config.yaml
vocab_size: 8192
norm_eps: 1e-05
tie_word_embeddings: false
beta1: 0.95
decay_shape: "linear"
doc_mask: true
train_tokens: 139800000
MLP neurons of a small language model. Each row is named by its layer, matrix (up: input weights) and neuron, and shows model dimensions 0-127. Each number is 50 + 12 x the weight over its row's rms, rounded and kept within 0 to 99.
After each neuron's rows, "fires on" lists the tokens most often at its 100 highest values on Wikipedia text that the model never trained on.

L9.up18:65 48 48 66 52 56 51 45 56 45 51 54 72 39 69 46 43 48 44 48 62 43 47 62 48 71 34 54 77 65 24 54 43 49 38 60 38 28 66 64 43 42 77 36 48 27 58 45 67 51 45 44 33 68 52 63 50 59 46 41 46 42 44 35 46 38 54 70 43 32 27 39 26 34 62 44 56 57 43 34 49 43 39 66 57 67 69 53 41 43 48 61 47 39 23 33 47 66 31 51 61 53 51 52 56 61 59 38 44 51 46 39 53 59 45 55 60 43 49 24 48 65 53 63 56 57 41 56
fires on: " by", " on", "\n", " |", " Opponent"

L8.up284:36 41 70 27 59 39 57 50 38 67 51 49 40 45 54 63 43 43 51 43 58 54 41 50 33 66 32 23 58 49 50 56 65 65 42 64 50 48 52 51 55 66 51 39 33 55 49 19 48 48 55 46 55 63 33 64 71 55 34 45 50 34 33 69 49 39 57 48 62 55 60 47 59 46 56 54 55 45 39 55 39 41 37 75 28 64 55 89 50 55 65 62 56 51 44 53 53 67 38 57 67 36 28 34 57 62 46 49 54 74 50 58 56 66 52 50 57 57 50 64 51 39 62 54 68 34 41 37
fires on: " was", " is", " the", " |"

L8.up553:54 75 70 30 43 33 48 59 29 53 30 21 40 46 58 34 47 72 51 45 37 48 34 54 41 34 62 76 41 47 37 43 48 43 65 81 36 55 47 63 40 45 63 62 63 73 65 49 62 47 42 38 61 59 41 76 45 55 66 33 48 44 54 59 57 53 64 44 39 62 53 40 44 57 61 63 64 45 67 48 31 60 32 57 40 66 58 54 70 56 47 58 72 58 44 53 44 48 42 45 48 63 42 53 57 44 37 48 47 27 34 45 52 37 70 50 25 44 53 56 45 59 72 55 41 55 54 56
fires on: " the", " Art", " art", "mb", " anth", " The"

L6.up458:65 54 40 31 67 41 34 43 67 54 30 52 49 63 58 67 58 34 63 35 61 42 25 35 48 61 70 48 58 67 54 56 33 59 55 63 49 47 59 37 24 56 49 51 58 38 71 43 58 53 52 61 43 41 30 71 61 57 48 44 38 65 47 41 49 53 47 33 45 54 37 56 37 53 44 55 30 43 51 39 35 52 29 64 31 49 74 68 78 39 56 64 50 64 37 46 57 52 49 55 68 70 64 34 44 47 51 54 56 67 51 55 47 59 45 27 37 50 35 80 43 42 63 62 64 67 36 28
fires on: "\n", " |", " 0"

L6.up591:62 22 47 68 43 49 56 51 51 44 57 43 69 52 55 32 42 55 40 46 58 27 47 67 53 41 41 51 38 60 47 68 35 39 53 49 40 48 38 51 58 47 44 49 61 57 66 51 56 52 45 40 44 37 16 62 51 44 76 54 57 32 60 35 56 58 65 49 56 52 44 42 71 74 58 22 28 40 39 64 26 41 44 76 32 53 41 47 34 48 39 77 55 49 61 37 60 45 28 77 56 62 60 36 65 25 57 65 49 46 36 76 61 50 75 54 51 35 57 66 55 37 33 48 57 74 56 50
fires on: "-", " of", ",", "4"

L8.up714:34 50 55 48 34 61 39 21 48 47 68 62 49 34 79 55 41 53 43 24 67 24 38 47 68 52 46 41 60 50 59 46 45 50 53 42 37 39 59 52 59 58 48 43 64 50 50 39 55 53 58 33 47 47 55 52 48 47 41 37 56 50 33 36 68 49 40 57 33 56 35 68 64 28 45 59 35 53 45 43 53 28 46 53 57 62 44 73 45 49 72 33 69 67 14 60 55 55 32 47 65 61 64 58 33 48 44 52 52 61 46 68 67 49 76 65 61 55 69 42 54 66 44 44 65 35 50 45
fires on: " to", " and", " in", "ly", "ve"

L6.up506:62 37 38 48 75 34 70 51 37 56 59 47 56 35 48 54 40 58 62 59 69 57 57 66 54 41 54 47 48 51 35 43 50 32 55 31 62 62 59 53 54 54 49 41 51 75 30 23 53 42 54 19 61 52 62 51 32 41 58 66 37 44 34 39 60 56 53 52 59 55 43 46 76 58 42 53 56 53 39 58 41 49 45 45 29 64 45 24 72 39 63 57 62 44 65 45 47 43 64 46 33 50 43 39 58 64 81 50 63 41 61 65 60 26 44 73 37 49 78 58 37 51 29 53 42 47 45 59
fires on: " of", ":", " (", "ped", "ed"

L3.up543:45 38 54 53 27 36 60 58 51 56 28 51 63 43 45 53 40 39 46 67 56 37 47 48 44 48 51 48 23 48 51 22 33 40 65 57 49 43 52 65 38 40 52 38 45 70 36 58 25 36 46 77 49 47 66 87 51 75 54 57 33 60 61 49 32 69 38 60 58 54 54 78 42 60 44 43 54 46 26 60 38 54 58 58 66 61 43 58 57 51 47 67 60 45 62 39 59 51 43 37 49 45 39 71 44 77 50 29 55 38 63 47 38 59 56 66 67 61 55 55 60 46 66 34 48 53 47 55
fires on: "s", "on", "y", "es", "ons"

L9.up213:51 45 59 56 62 62 52 55 48 67 48 63 52 36 38 50 58 30 46 56 33 43 38 41 49 49 67 51 30 56 48 60 53 27 47 49 55 40 52 54 52 34 36 72 32 33 27 32 57 48 51 54 76 48 56 67 65 44 67 47 69 45 57 62 41 80 83 54 48 70 33 62 81 36 56 39 39 51 50 57 44 55 48 49 31 44 67 58 56 49 48 70 39 75 77 59 36 37 43 45 33 39 59 66 65 48 63 44 59 46 44 54 47 39 29 48 39 63 57 60 41 57 46 38 45 64 62 64
fires on: ".", ",", "17", "18", "esh"

L3.up86:40 67 51 48 56 47 49 29 40 39 69 59 34 65 71 41 38 50 46 39 52 60 35 45 26 51 66 41 34 46 33 57 34 41 49 47 47 35 27 41 49 56 66 48 36 39 40 55 27 65 59 44 46 37 34 46 69 44 59 58 29 48 38 46 52 57 41 45 43 53 34 58 27 46 72 69 58 42 77 67 63 53 44 57 61 41 49 42 68 53 43 74 58 43 49 48 39 33 49 73 52 23 32 49 67 49 45 54 51 72 55 54 71 73 76 41 52 48 50 61 59 48 53 57 49 64 37 36
fires on: " dis", " bl", " ev", " sur", " ph", "elli"

L5.up340:71 43 64 45 60 37 49 56 32 71 60 53 27 46 56 50 42 33 52 51 49 65 48 49 52 61 54 46 50 32 44 53 47 66 37 36 71 73 35 68 35 49 40 41 41 50 45 69 49 42 62 62 37 50 59 46 55 50 45 68 48 52 62 30 56 56 43 65 41 47 33 61 61 47 40 44 34 47 72 39 45 44 62 55 54 59 50 30 40 48 45 64 47 35 54 60 38 68 55 49 37 40 51 74 54 50 52 61 51 20 67 50 50 38 61 64 31 57 42 50 44 45 49 85 64 37 78 60
fires on: "s", "o", "ly", "z", "e", "on"

L9.up496:62 53 54 26 33 44 28 70 40 39 55 35 39 31 51 53 47 73 56 52 57 35 38 61 47 69 30 62 48 42 57 60 43 33 58 42 51 69 57 55 61 42 40 32 54 70 50 67 25 49 79 45 53 49 50 49 38 47 50 46 68 25 36 41 49 27 51 68 74 35 76 38 74 50 74 52 45 58 51 39 66 52 44 57 65 46 50 63 49 61 69 41 59 46 58 57 59 58 44 42 62 33 37 50 58 54 38 50 67 44 39 49 39 49 32 57 52 62 47 41 44 43 40 66 40 42 49 37
fires on: " to", " can", " would", " not", " will", " could"

L6.up325:44 51 54 33 73 67 42 69 43 44 43 48 47 42 60 56 72 33 42 47 37 54 51 54 67 53 51 49 57 51 66 50 34 44 30 63 52 49 68 57 28 90 56 57 50 25 47 60 31 54 39 50 40 44 39 26 35 68 44 48 58 52 68 48 45 22 63 38 53 59 44 45 50 42 43 84 50 41 69 36 66 51 46 48 39 57 51 63 59 45 46 43 31 61 62 63 65 54 29 35 72 53 47 47 78 21 66 54 32 50 51 40 46 67 10 41 55 59 62 55 40 68 69 54 59 53 37 34
fires on: " |", " +", ".", ";", " 20"

L5.up521:59 38 47 40 47 55 61 47 39 57 82 59 54 70 57 67 14 50 38 41 45 51 36 64 55 50 35 31 66 62 52 50 54 63 57 37 41 46 53 19 43 47 51 50 38 49 34 58 40 57 56 65 62 51 39 53 39 40 49 37 27 66 39 67 41 52 71 54 66 78 63 54 66 75 42 40 42 37 54 34 67 67 58 61 26 59 77 43 48 50 43 63 67 39 55 41 40 42 61 45 53 73 61 48 41 48 44 64 55 38 63 70 32 36 57 46 45 53 57 42 51 48 62 36 66 57 58 64
fires on: "d", "ed", " |"

L8.up653:62 56 65 56 70 34 52 55 37 60 45 58 40 37 34 56 34 49 58 61 43 55 53 66 51 38 38 48 46 73 66 48 52 32 34 40 45 60 56 68 43 45 42 33 58 64 56 47 39 64 72 38 46 28 75 51 56 80 23 34 70 62 20 34 52 46 35 50 53 53 61 56 32 80 50 41 32 53 30 27 68 45 40 42 45 61 52 30 51 46 59 49 39 59 65 37 53 51 39 57 54 57 44 49 43 42 54 71 59 50 22 45 49 46 54 56 50 40 62 45 60 50 57 69 64 51 55 41
fires on: "%", ";", " of", " |", " won", " Census"

L8.up601:45 48 58 68 27 56 51 47 35 68 52 70 69 58 42 36 39 49 60 43 56 43 34 54 60 72 39 51 46 51 45 56 37 54 56 33 60 42 45 32 61 65 61 55 46 55 77 41 63 39 42 43 37 51 44 52 46 66 57 23 64 57 36 25 15 48 59 66 78 25 36 53 62 79 56 41 37 21 56 52 49 49 50 59 53 52 35 69 58 41 57 44 66 48 63 33 69 55 53 29 45 56 43 51 33 34 58 41 36 58 62 51 55 33 49 73 46 53 58 44 45 63 62 54 58 64 46 35
fires on: "\n\n", " of", " the", ",", "mo", " as"

L8.up624:46 65 84 43 27 43 43 49 52 30 38 39 71 47 47 53 43 37 56 48 29 47 42 53 52 40 46 39 38 40 30 53 59 36 62 53 62 52 54 53 49 54 59 50 39 71 39 48 50 59 51 49 58 42 70 60 37 48 30 55 60 17 74 54 62 72 55 61 56 43 33 47 53 75 57 49 58 51 63 61 59 65 56 74 46 52 27 63 11 43 50 67 45 44 40 62 41 25 52 49 35 40 45 59 55 58 39 39 60 34 28 50 55 47 52 67 76 62 65 48 60 43 58 57 71 40 53 35
fires on: "-", "|", " the", "n"

L5.up493:30 51 67 41 65 59 55 46 60 55 19 65 40 80 61 57 44 42 61 53 46 52 49 52 53 51 36 68 50 74 57 66 72 43 44 43 54 36 49 63 37 49 72 44 37 44 67 42 57 68 51 53 60 46 57 54 25 51 34 53 29 53 53 26 37 66 38 55 40 35 51 50 71 38 49 45 39 54 55 46 35 46 43 37 56 41 44 38 26 46 62 34 42 48 49 64 53 61 73 38 66 54 60 71 49 43 53 45 48 47 64 37 57 53 48 56 41 53 46 58 53 31 57 58 33 32 33 10
fires on: "s", "math", "2", "1", "r", "bi"

L8.up623:38 52 46 54 33 56 37 31 62 40 44 42 34 59 63 56 42 27 64 58 42 33 67 55 50 64 54 71 48 60 61 46 30 35 63 62 56 70 26 40 59 65 45 45 44 41 34 25 54 64 54 64 41 47 56 50 56 79 49 40 69 42 49 62 44 43 63 30 61 28 64 57 60 51 45 34 57 43 39 43 29 55 28 77 47 50 62 58 58 40 50 56 56 59 62 57 43 26 53 65 35 55 59 49 43 51 58 20 62 67 46 45 42 56 59 66 47 46 55 55 55 55 56 66 44 40 18 31
fires on: " and", "-", "que"

L3.up137:59 54 55 41 42 46 81 71 40 46 56 39 55 44 68 51 43 37 60 48 53 32 49 64 59 67 53 59 38 20 47 42 45 36 47 45 44 47 48 35 60 50 39 52 25 45 44 49 55 39 38 53 46 57 51 41 61 73 38 58 56 30 63 39 38 51 51 61 53 54 38 55 43 81 43 40 22 25 60 68 36 54 36 56 27 50 58 46 33 47 57 50 65 48 42 32 50 64 41 55 62 50 34 40 32 60 55 76 45 36 53 35 34 79 63 58 43 57 52 52 32 63 53 55 56 74 57 42
fires on: " of", "-", " U", "nis"

L8.up655:25 66 68 39 42 33 27 66 50 57 53 26 47 57 36 34 48 45 54 56 42 56 36 67 34 42 44 58 52 53 44 54 72 58 44 56 52 49 52 33 24 60 44 47 65 56 41 50 45 40 48 48 43 49 41 33 68 51 68 42 44 28 51 50 63 84 52 51 57 48 61 29 54 51 48 71 52 45 82 49 50 51 52 53 56 51 65 39 28 61 44 70 84 34 67 52 40 65 31 45 52 21 58 64 55 54 33 57 63 67 41 35 48 60 68 59 57 56 26 63 52 49 57 65 56 74 36 34
fires on: " the", "-", " The", ":"

L9.up180:59 46 49 40 40 60 36 38 56 41 41 66 52 55 51 50 17 74 81 36 47 54 46 49 29 45 62 51 49 52 47 54 53 71 26 63 55 37 45 61 55 41 40 58 44 58 22 73 45 48 45 31 70 44 49 46 41 54 69 57 33 54 53 30 51 89 33 59 51 51 47 42 50 44 36 56 44 26 56 48 61 44 70 59 58 78 56 66 21 70 54 30 50 47 62 36 60 37 59 58 45 86 36 55 58 41 33 32 32 45 51 48 62 48 54 60 50 41 69 27 32 46 51 38 59 48 57 45
fires on: " \"", ":", ".", "\n\n", "="

L5.up258:35 48 55 68 60 64 23 69 31 26 43 52 45 64 44 49 48 53 41 57 50 42 44 58 50 43 35 58 45 51 45 33 67 32 37 51 61 53 39 54 54 59 50 48 48 59 61 41 40 53 43 41 44 55 46 49 44 66 34 55 48 37 43 38 45 49 60 47 84 80 42 60 44 38 51 67 44 61 44 57 42 49 40 46 57 55 45 73 45 63 39 47 40 41 75 63 64 55 50 44 55 26 49 43 54 61 29 42 71 34 46 65 62 24 59 44 29 53 62 47 56 56 58 48 48 51 23 53
fires on: ".", " ("

L6.up3:32 43 53 62 35 74 59 34 47 52 46 54 48 58 25 50 65 26 51 49 34 36 55 52 83 48 59 71 37 31 34 29 63 56 45 60 42 48 51 50 78 40 61 53 56 58 52 51 46 57 42 68 20 58 51 28 33 55 57 44 56 57 48 41 34 63 42 38 38 33 53 41 51 58 63 60 58 48 47 56 35 44 36 53 48 63 46 60 53 42 29 55 48 32 44 38 44 76 32 48 67 44 48 64 60 62 49 38 39 71 32 60 67 47 47 50 53 56 64 75 45 47 59 55 45 43 69 28
fires on: " by", " with", " on"

L9.up130:52 64 57 56 39 42 54 36 36 41 66 56 40 53 68 48 48 55 39 54 47 52 59 85 47 43 40 50 69 55 32 40 41 53 53 57 71 47 62 27 54 57 40 81 41 46 55 45 74 47 58 42 27 56 52 39 44 75 36 45 48 46 47 45 36 43 79 61 62 31 59 75 51 67 49 42 62 44 52 36 18 24 37 46 55 42 41 59 54 47 38 50 58 35 70 49 66 48 31 52 57 56 60 57 48 67 38 45 54 50 46 50 48 53 60 53 46 49 58 55 38 52 42 42 39 55 31 60
fires on: "-", "W", " (", " Television", " |", " w"

L3.up367:70 56 42 35 57 53 31 46 49 48 40 49 27 52 56 50 40 57 52 76 40 77 46 61 47 54 56 48 64 44 38 42 54 42 68 50 48 46 34 48 41 45 24 63 51 36 34 71 46 39 66 58 49 49 34 63 48 50 41 42 50 61 57 43 68 50 47 27 41 46 30 38 47 35 39 54 50 35 35 41 57 59 61 68 45 30 62 51 46 43 63 71 42 51 48 66 47 42 68 47 54 66 55 72 70 51 42 61 58 32 63 64 59 63 65 59 53 53 33 54 48 41 29 63 53 77 48 68
fires on: "ly", "ous", "s", "ally", "ng"

L3.up384:80 39 68 69 44 64 35 58 51 66 38 58 50 72 36 51 54 38 57 62 29 61 64 38 65 35 40 49 63 40 67 42 51 28 48 39 57 55 56 69 42 27 34 45 34 61 67 33 66 71 59 32 45 39 51 38 54 51 50 62 47 55 55 35 47 53 68 60 60 19 62 44 54 51 45 52 55 61 48 54 51 49 56 50 41 39 33 53 62 54 51 65 59 36 56 48 32 39 61 51 60 61 48 60 56 25 56 60 52 44 59 37 63 60 57 50 44 27 50 60 35 47 48 43 49 53 66 19
fires on: "s", "'"

L6.up696:71 34 22 62 61 45 42 63 56 42 56 67 37 33 53 66 44 57 64 40 56 61 35 66 60 49 60 44 58 41 55 40 53 62 24 38 41 46 52 58 47 38 64 51 63 35 20 60 51 33 44 31 52 29 46 66 48 68 48 52 47 49 39 67 59 57 49 59 58 43 32 53 57 55 56 32 43 32 24 46 71 36 58 55 39 66 45 45 49 57 57 49 47 53 58 27 79 58 50 48 71 38 54 48 51 76 45 40 60 36 38 43 55 49 47 70 51 37 64 42 52 67 34 95 56 64 50 69
fires on: " of", " on", "ing"

L5.up187:30 38 24 49 63 67 37 28 68 32 64 44 46 65 57 48 38 43 63 43 31 64 28 60 61 58 42 79 44 71 64 54 57 54 41 37 44 47 24 26 63 45 63 66 48 58 53 54 44 56 41 60 40 67 53 27 63 51 61 37 58 24 22 41 60 34 39 47 54 35 55 39 56 50 35 42 33 40 61 68 53 45 33 70 65 52 60 48 31 51 50 55 60 51 50 19 50 62 73 35 36 42 37 46 34 37 54 57 37 44 51 55 48 47 48 50 47 68 55 49 58 48 52 66 62 44 47 33
fires on: "\n\n", "–", ",", "\n", "uc", " ("

L8.up684:44 55 59 40 47 55 51 63 44 67 60 82 48 37 60 55 36 55 19 35 34 39 45 54 42 32 69 42 38 50 55 50 76 51 58 48 49 47 36 41 52 41 72 41 45 56 45 51 47 51 50 50 62 43 44 58 41 60 56 41 44 68 44 59 42 68 43 51 58 54 51 71 51 62 51 44 70 67 38 57 52 32 47 52 57 61 55 73 52 55 47 58 65 43 43 51 40 40 64 73 39 58 72 56 63 38 23 48 50 32 28 58 54 22 62 55 48 60 22 30 69 64 38 50 27 49 49 37
fires on: "-", " ", "s", "ed", " order"

L3.up67:43 43 63 39 49 60 44 37 50 37 36 50 50 51 46 44 41 63 65 63 40 48 50 49 63 41 76 37 41 53 70 34 71 46 42 43 52 44 40 60 45 66 48 53 35 47 58 54 46 64 68 62 40 36 48 46 47 41 40 57 41 51 41 45 53 48 61 78 32 46 60 62 43 57 52 65 63 71 18 63 62 55 61 69 56 48 44 75 33 55 31 45 32 32 42 48 46 15 37 66 70 56 33 27 48 46 50 55 55 49 86 47 65 44 64 54 36 36 56 64 59 61 47 42 70 27 63 29
fires on: "s", " in", " comp"

L9.up473:40 42 46 53 51 63 58 49 56 49 43 37 40 47 56 45 49 45 51 49 73 39 34 59 28 61 37 45 34 47 39 43 71 51 51 42 47 55 59 68 48 43 40 65 39 60 34 45 45 39 52 55 51 61 47 41 71 63 53 31 44 32 49 55 59 47 45 81 81 52 48 77 43 62 55 34 61 47 48 28 46 43 51 57 40 48 48 74 39 65 40 66 64 57 59 60 50 45 63 67 50 39 58 51 70 53 28 46 54 37 32 41 72 64 64 38 52 58 61 53 41 40 61 45 38 46 13 36
fires on: " (", " \"", "/", " has"

L8.up46:65 62 40 50 41 35 60 73 54 64 71 41 46 66 41 70 35 62 44 40 62 42 45 65 43 53 44 60 45 43 44 60 22 26 48 58 50 44 50 51 28 39 56 64 33 51 76 55 28 56 53 56 54 65 53 48 48 56 45 78 53 49 44 51 49 49 55 47 30 42 50 62 75 34 57 39 54 79 27 40 78 25 52 54 66 61 60 49 39 36 38 47 57 86 53 54 54 50 60 51 58 55 40 38 55 54 44 60 62 36 72 74 47 56 43 56 67 53 55 65 52 49 42 46 57 35 40 54
fires on: " to", "ing", " would", " for", ".", "te"

L9.up166:32 53 59 41 51 40 37 47 61 45 53 66 52 61 63 67 37 45 56 43 29 38 64 50 52 43 57 20 40 37 51 66 49 49 48 43 43 58 30 51 56 52 55 56 75 67 64 67 33 38 74 34 63 52 51 58 46 39 61 58 69 54 39 38 27 60 55 52 40 35 50 39 61 40 42 50 53 29 55 58 53 53 61 56 26 57 57 59 58 42 57 61 50 57 47 52 48 54 51 47 47 30 69 59 57 37 57 79 48 56 54 52 61 55 55 52 70 55 81 62 43 42 33 24 51 57 48 29
fires on: ")", " 2007", " 2011", " 2008"

L6.up469:54 33 69 45 32 48 47 42 53 44 55 55 38 59 64 43 26 71 55 40 45 10 44 42 35 31 46 57 59 62 51 38 44 45 41 29 38 54 50 39 61 57 33 54 36 43 45 55 45 50 64 36 37 48 56 68 39 51 36 60 72 58 43 43 47 54 58 67 53 70 39 38 52 44 61 41 56 44 52 69 50 69 37 47 62 47 72 79 60 63 37 45 38 26 57 56 47 56 51 58 66 44 37 48 42 40 39 51 38 61 38 59 66 65 79 64 51 61 35 48 77 54 38 44 63 65 36 47
fires on: " su", "elli", "ona", "eg", " Su", "ora"

L5.up421:70 26 48 37 46 44 61 57 52 51 60 61 60 43 60 53 25 49 54 59 43 67 60 49 43 54 45 53 61 41 45 42 61 68 61 79 60 64 44 63 55 39 56 35 41 51 28 64 29 61 49 40 60 31 63 77 39 57 70 60 58 63 37 58 53 30 47 60 64 58 56 70 54 46 58 57 63 58 39 62 47 52 49 49 63 52 46 43 53 57 24 59 52 41 54 64 53 34 31 56 40 65 51 47 37 54 60 55 50 42 54 22 49 55 80 61 50 63 61 30 37 38 43 33 45 39 41 34
fires on: "y", "s", "d", "g", "ly"

L8.up731:61 55 73 69 58 64 30 50 57 50 45 43 64 61 48 24 43 35 51 58 51 52 38 63 58 82 74 58 37 59 62 38 34 47 44 43 44 42 60 41 36 43 41 61 71 66 43 43 69 50 48 65 42 45 40 46 40 65 55 44 38 32 36 57 63 58 34 46 55 35 63 40 52 51 52 51 58 74 54 37 67 37 23 57 45 36 66 64 49 53 52 44 58 41 44 57 55 38 42 61 47 58 58 45 38 40 59 50 69 53 69 36 58 52 30 66 51 41 84 50 50 59 45 55 65 58 27 16
fires on: " and", " he", " but", "na", " they"

L8.up515:45 46 47 52 43 44 62 59 53 56 27 50 56 69 42 34 74 65 40 55 39 56 68 71 46 53 29 49 32 58 53 40 31 36 67 36 55 57 51 27 49 67 58 53 48 63 51 39 43 62 38 41 45 48 50 51 43 44 50 44 50 48 58 55 36 56 47 48 29 57 45 51 49 68 58 44 54 42 62 80 36 59 63 39 40 55 43 59 67 32 37 52 44 42 69 59 98 70 54 65 51 42 31 52 49 43 76 48 37 52 36 58 66 51 55 58 50 31 46 65 49 53 60 43 42 52 51 49
fires on: " an", "-", " of", ":"

L8.up451:46 40 40 33 48 73 44 48 45 52 56 47 70 35 54 52 46 39 48 52 55 39 36 55 41 35 44 48 74 62 46 42 56 51 48 43 63 55 82 45 31 34 60 44 26 54 60 46 63 38 59 44 34 38 51 58 59 64 41 50 56 49 43 75 49 52 51 49 50 36 61 61 39 79 54 50 65 44 13 47 52 53 73 53 66 62 37 54 38 62 52 56 63 64 54 27 51 48 46 54 47 39 74 43 35 86 49 53 42 52 59 14 64 36 61 62 61 57 47 53 65 44 30 52 52 51 51 43
fires on: "ed", "'", "ing", " that"

L6.up66:53 47 35 61 63 44 63 39 69 79 32 66 40 64 63 33 44 32 52 44 64 67 43 44 45 54 40 38 50 41 52 61 34 54 56 77 52 50 43 67 51 47 65 42 45 49 67 35 33 41 59 50 30 52 40 70 53 59 52 63 55 63 41 52 38 57 36 37 68 44 57 60 44 54 44 56 36 58 61 43 35 75 33 66 28 45 63 46 47 47 62 74 24 56 42 54 59 37 48 57 44 70 46 42 47 45 71 48 65 36 44 45 39 34 50 47 33 38 50 40 37 48 59 65 30 38 34 53
fires on: "\n", " |", " 1", " 7"

L6.up84:55 67 32 45 61 49 55 63 63 48 43 46 44 26 47 48 39 44 30 56 59 41 49 39 73 33 36 46 58 52 46 48 36 30 76 44 52 66 51 67 59 45 51 52 57 44 48 37 58 43 44 38 43 55 51 46 59 46 57 46 49 63 39 38 47 52 61 77 44 61 38 47 48 38 50 42 42 44 46 42 66 55 48 58 32 57 70 65 54 50 68 40 45 49 33 46 70 51 29 60 60 47 59 46 55 39 77 96 60 42 52 61 80 72 54 51 47 48 50 30 39 73 57 57 69 76 48 30
fires on: " is", " an", "ly", " and"

L3.up678:52 35 55 45 34 66 56 47 67 50 58 69 55 60 50 34 38 23 41 64 37 60 64 39 49 42 47 65 51 41 65 74 65 46 51 47 43 47 43 39 59 36 61 48 23 39 64 39 44 48 43 45 71 42 39 57 74 56 75 52 58 52 41 62 55 47 71 72 42 35 52 49 60 30 31 56 42 65 52 49 39 42 54 39 50 67 29 46 44 46 61 29 42 33 59 51 55 58 70 32 33 70 68 71 46 43 60 50 25 45 33 40 45 39 47 49 55 55 55 49 48 49 59 41 50 48 59 33
fires on: "s", " number", " range", "us"

L5.up702:41 42 57 63 47 75 40 42 54 51 45 45 67 26 40 59 62 61 48 72 26 65 37 65 65 46 56 61 47 44 38 32 43 57 39 55 69 48 69 34 66 44 73 53 43 67 64 64 48 50 32 37 41 26 59 49 64 58 47 47 39 48 47 44 51 64 25 34 58 27 58 40 52 49 21 56 57 53 56 39 61 54 50 57 67 55 59 59 31 41 53 50 49 47 62 52 63 49 28 54 54 69 49 59 55 46 49 60 32 51 43 70 68 41 37 70 47 24 64 40 65 30 68 50 60 55 61 56
fires on: ":", "/", " by"

L3.up705:49 45 42 59 32 49 44 57 55 57 51 60 35 57 32 48 45 60 33 70 39 52 47 72 70 40 62 58 62 74 54 43 60 57 30 55 14 44 41 46 50 42 68 40 51 31 36 48 71 48 54 58 45 35 56 44 61 56 39 46 60 60 37 55 45 67 41 47 42 48 58 48 33 41 49 39 44 55 39 56 42 39 34 41 47 69 44 29 49 67 41 53 41 52 57 30 49 69 66 45 40 54 28 62 28 74 62 40 29 46 46 49 41 44 65 43 59 70 45 51 40 47 31 53 56 55 49 50
fires on: ":", "ta", ";", " of", "a"

L3.up580:42 52 55 60 48 64 42 39 46 58 59 62 75 49 27 43 51 59 61 51 62 80 50 45 33 59 45 56 25 48 34 43 43 55 22 51 69 43 44 55 65 45 73 66 49 51 45 63 62 55 40 45 42 44 66 52 63 38 42 33 45 39 34 37 62 52 45 56 56 46 44 43 71 65 38 50 62 63 72 72 39 40 30 66 36 54 57 62 54 43 57 39 56 48 50 42 50 52 53 50 47 51 57 45 81 35 50 54 47 44 46 46 42 67 51 48 45 59 55 41 76 54 46 38 49 50 43 60
fires on: " in", " by", " directed"

L8.up525:24 45 65 48 52 46 64 44 53 44 50 38 56 42 43 38 69 45 65 29 29 42 57 64 45 61 42 55 50 47 29 60 40 25 71 35 56 53 46 40 55 80 52 36 43 52 37 43 49 56 67 45 60 73 70 33 38 50 59 40 45 38 55 56 64 42 49 57 48 50 60 55 48 65 37 65 46 54 49 44 28 65 47 35 53 36 38 72 57 61 67 55 71 49 58 52 57 33 58 63 47 73 65 51 33 60 43 49 34 39 45 57 49 53 42 51 46 57 73 44 42 64 39 60 51 45 48 38
fires on: " and", " as", " but", "|"

L9.up570:39 53 57 36 50 39 46 62 50 48 40 54 74 43 32 34 28 33 38 41 40 52 36 62 67 51 42 59 57 61 56 55 51 30 49 42 78 43 68 60 55 47 29 73 51 36 39 37 40 47 62 40 66 50 27 61 52 32 36 54 66 39 56 48 64 54 49 62 57 51 57 33 50 42 66 46 47 70 38 44 36 57 54 55 55 59 49 64 64 39 51 40 51 51 69 59 61 40 45 39 60 56 38 41 41 47 64 65 68 40 63 70 58 46 57 39 38 53 72 48 56 53 52 52 31 52 71 46
fires on: ",", "19", "18", ".", "°"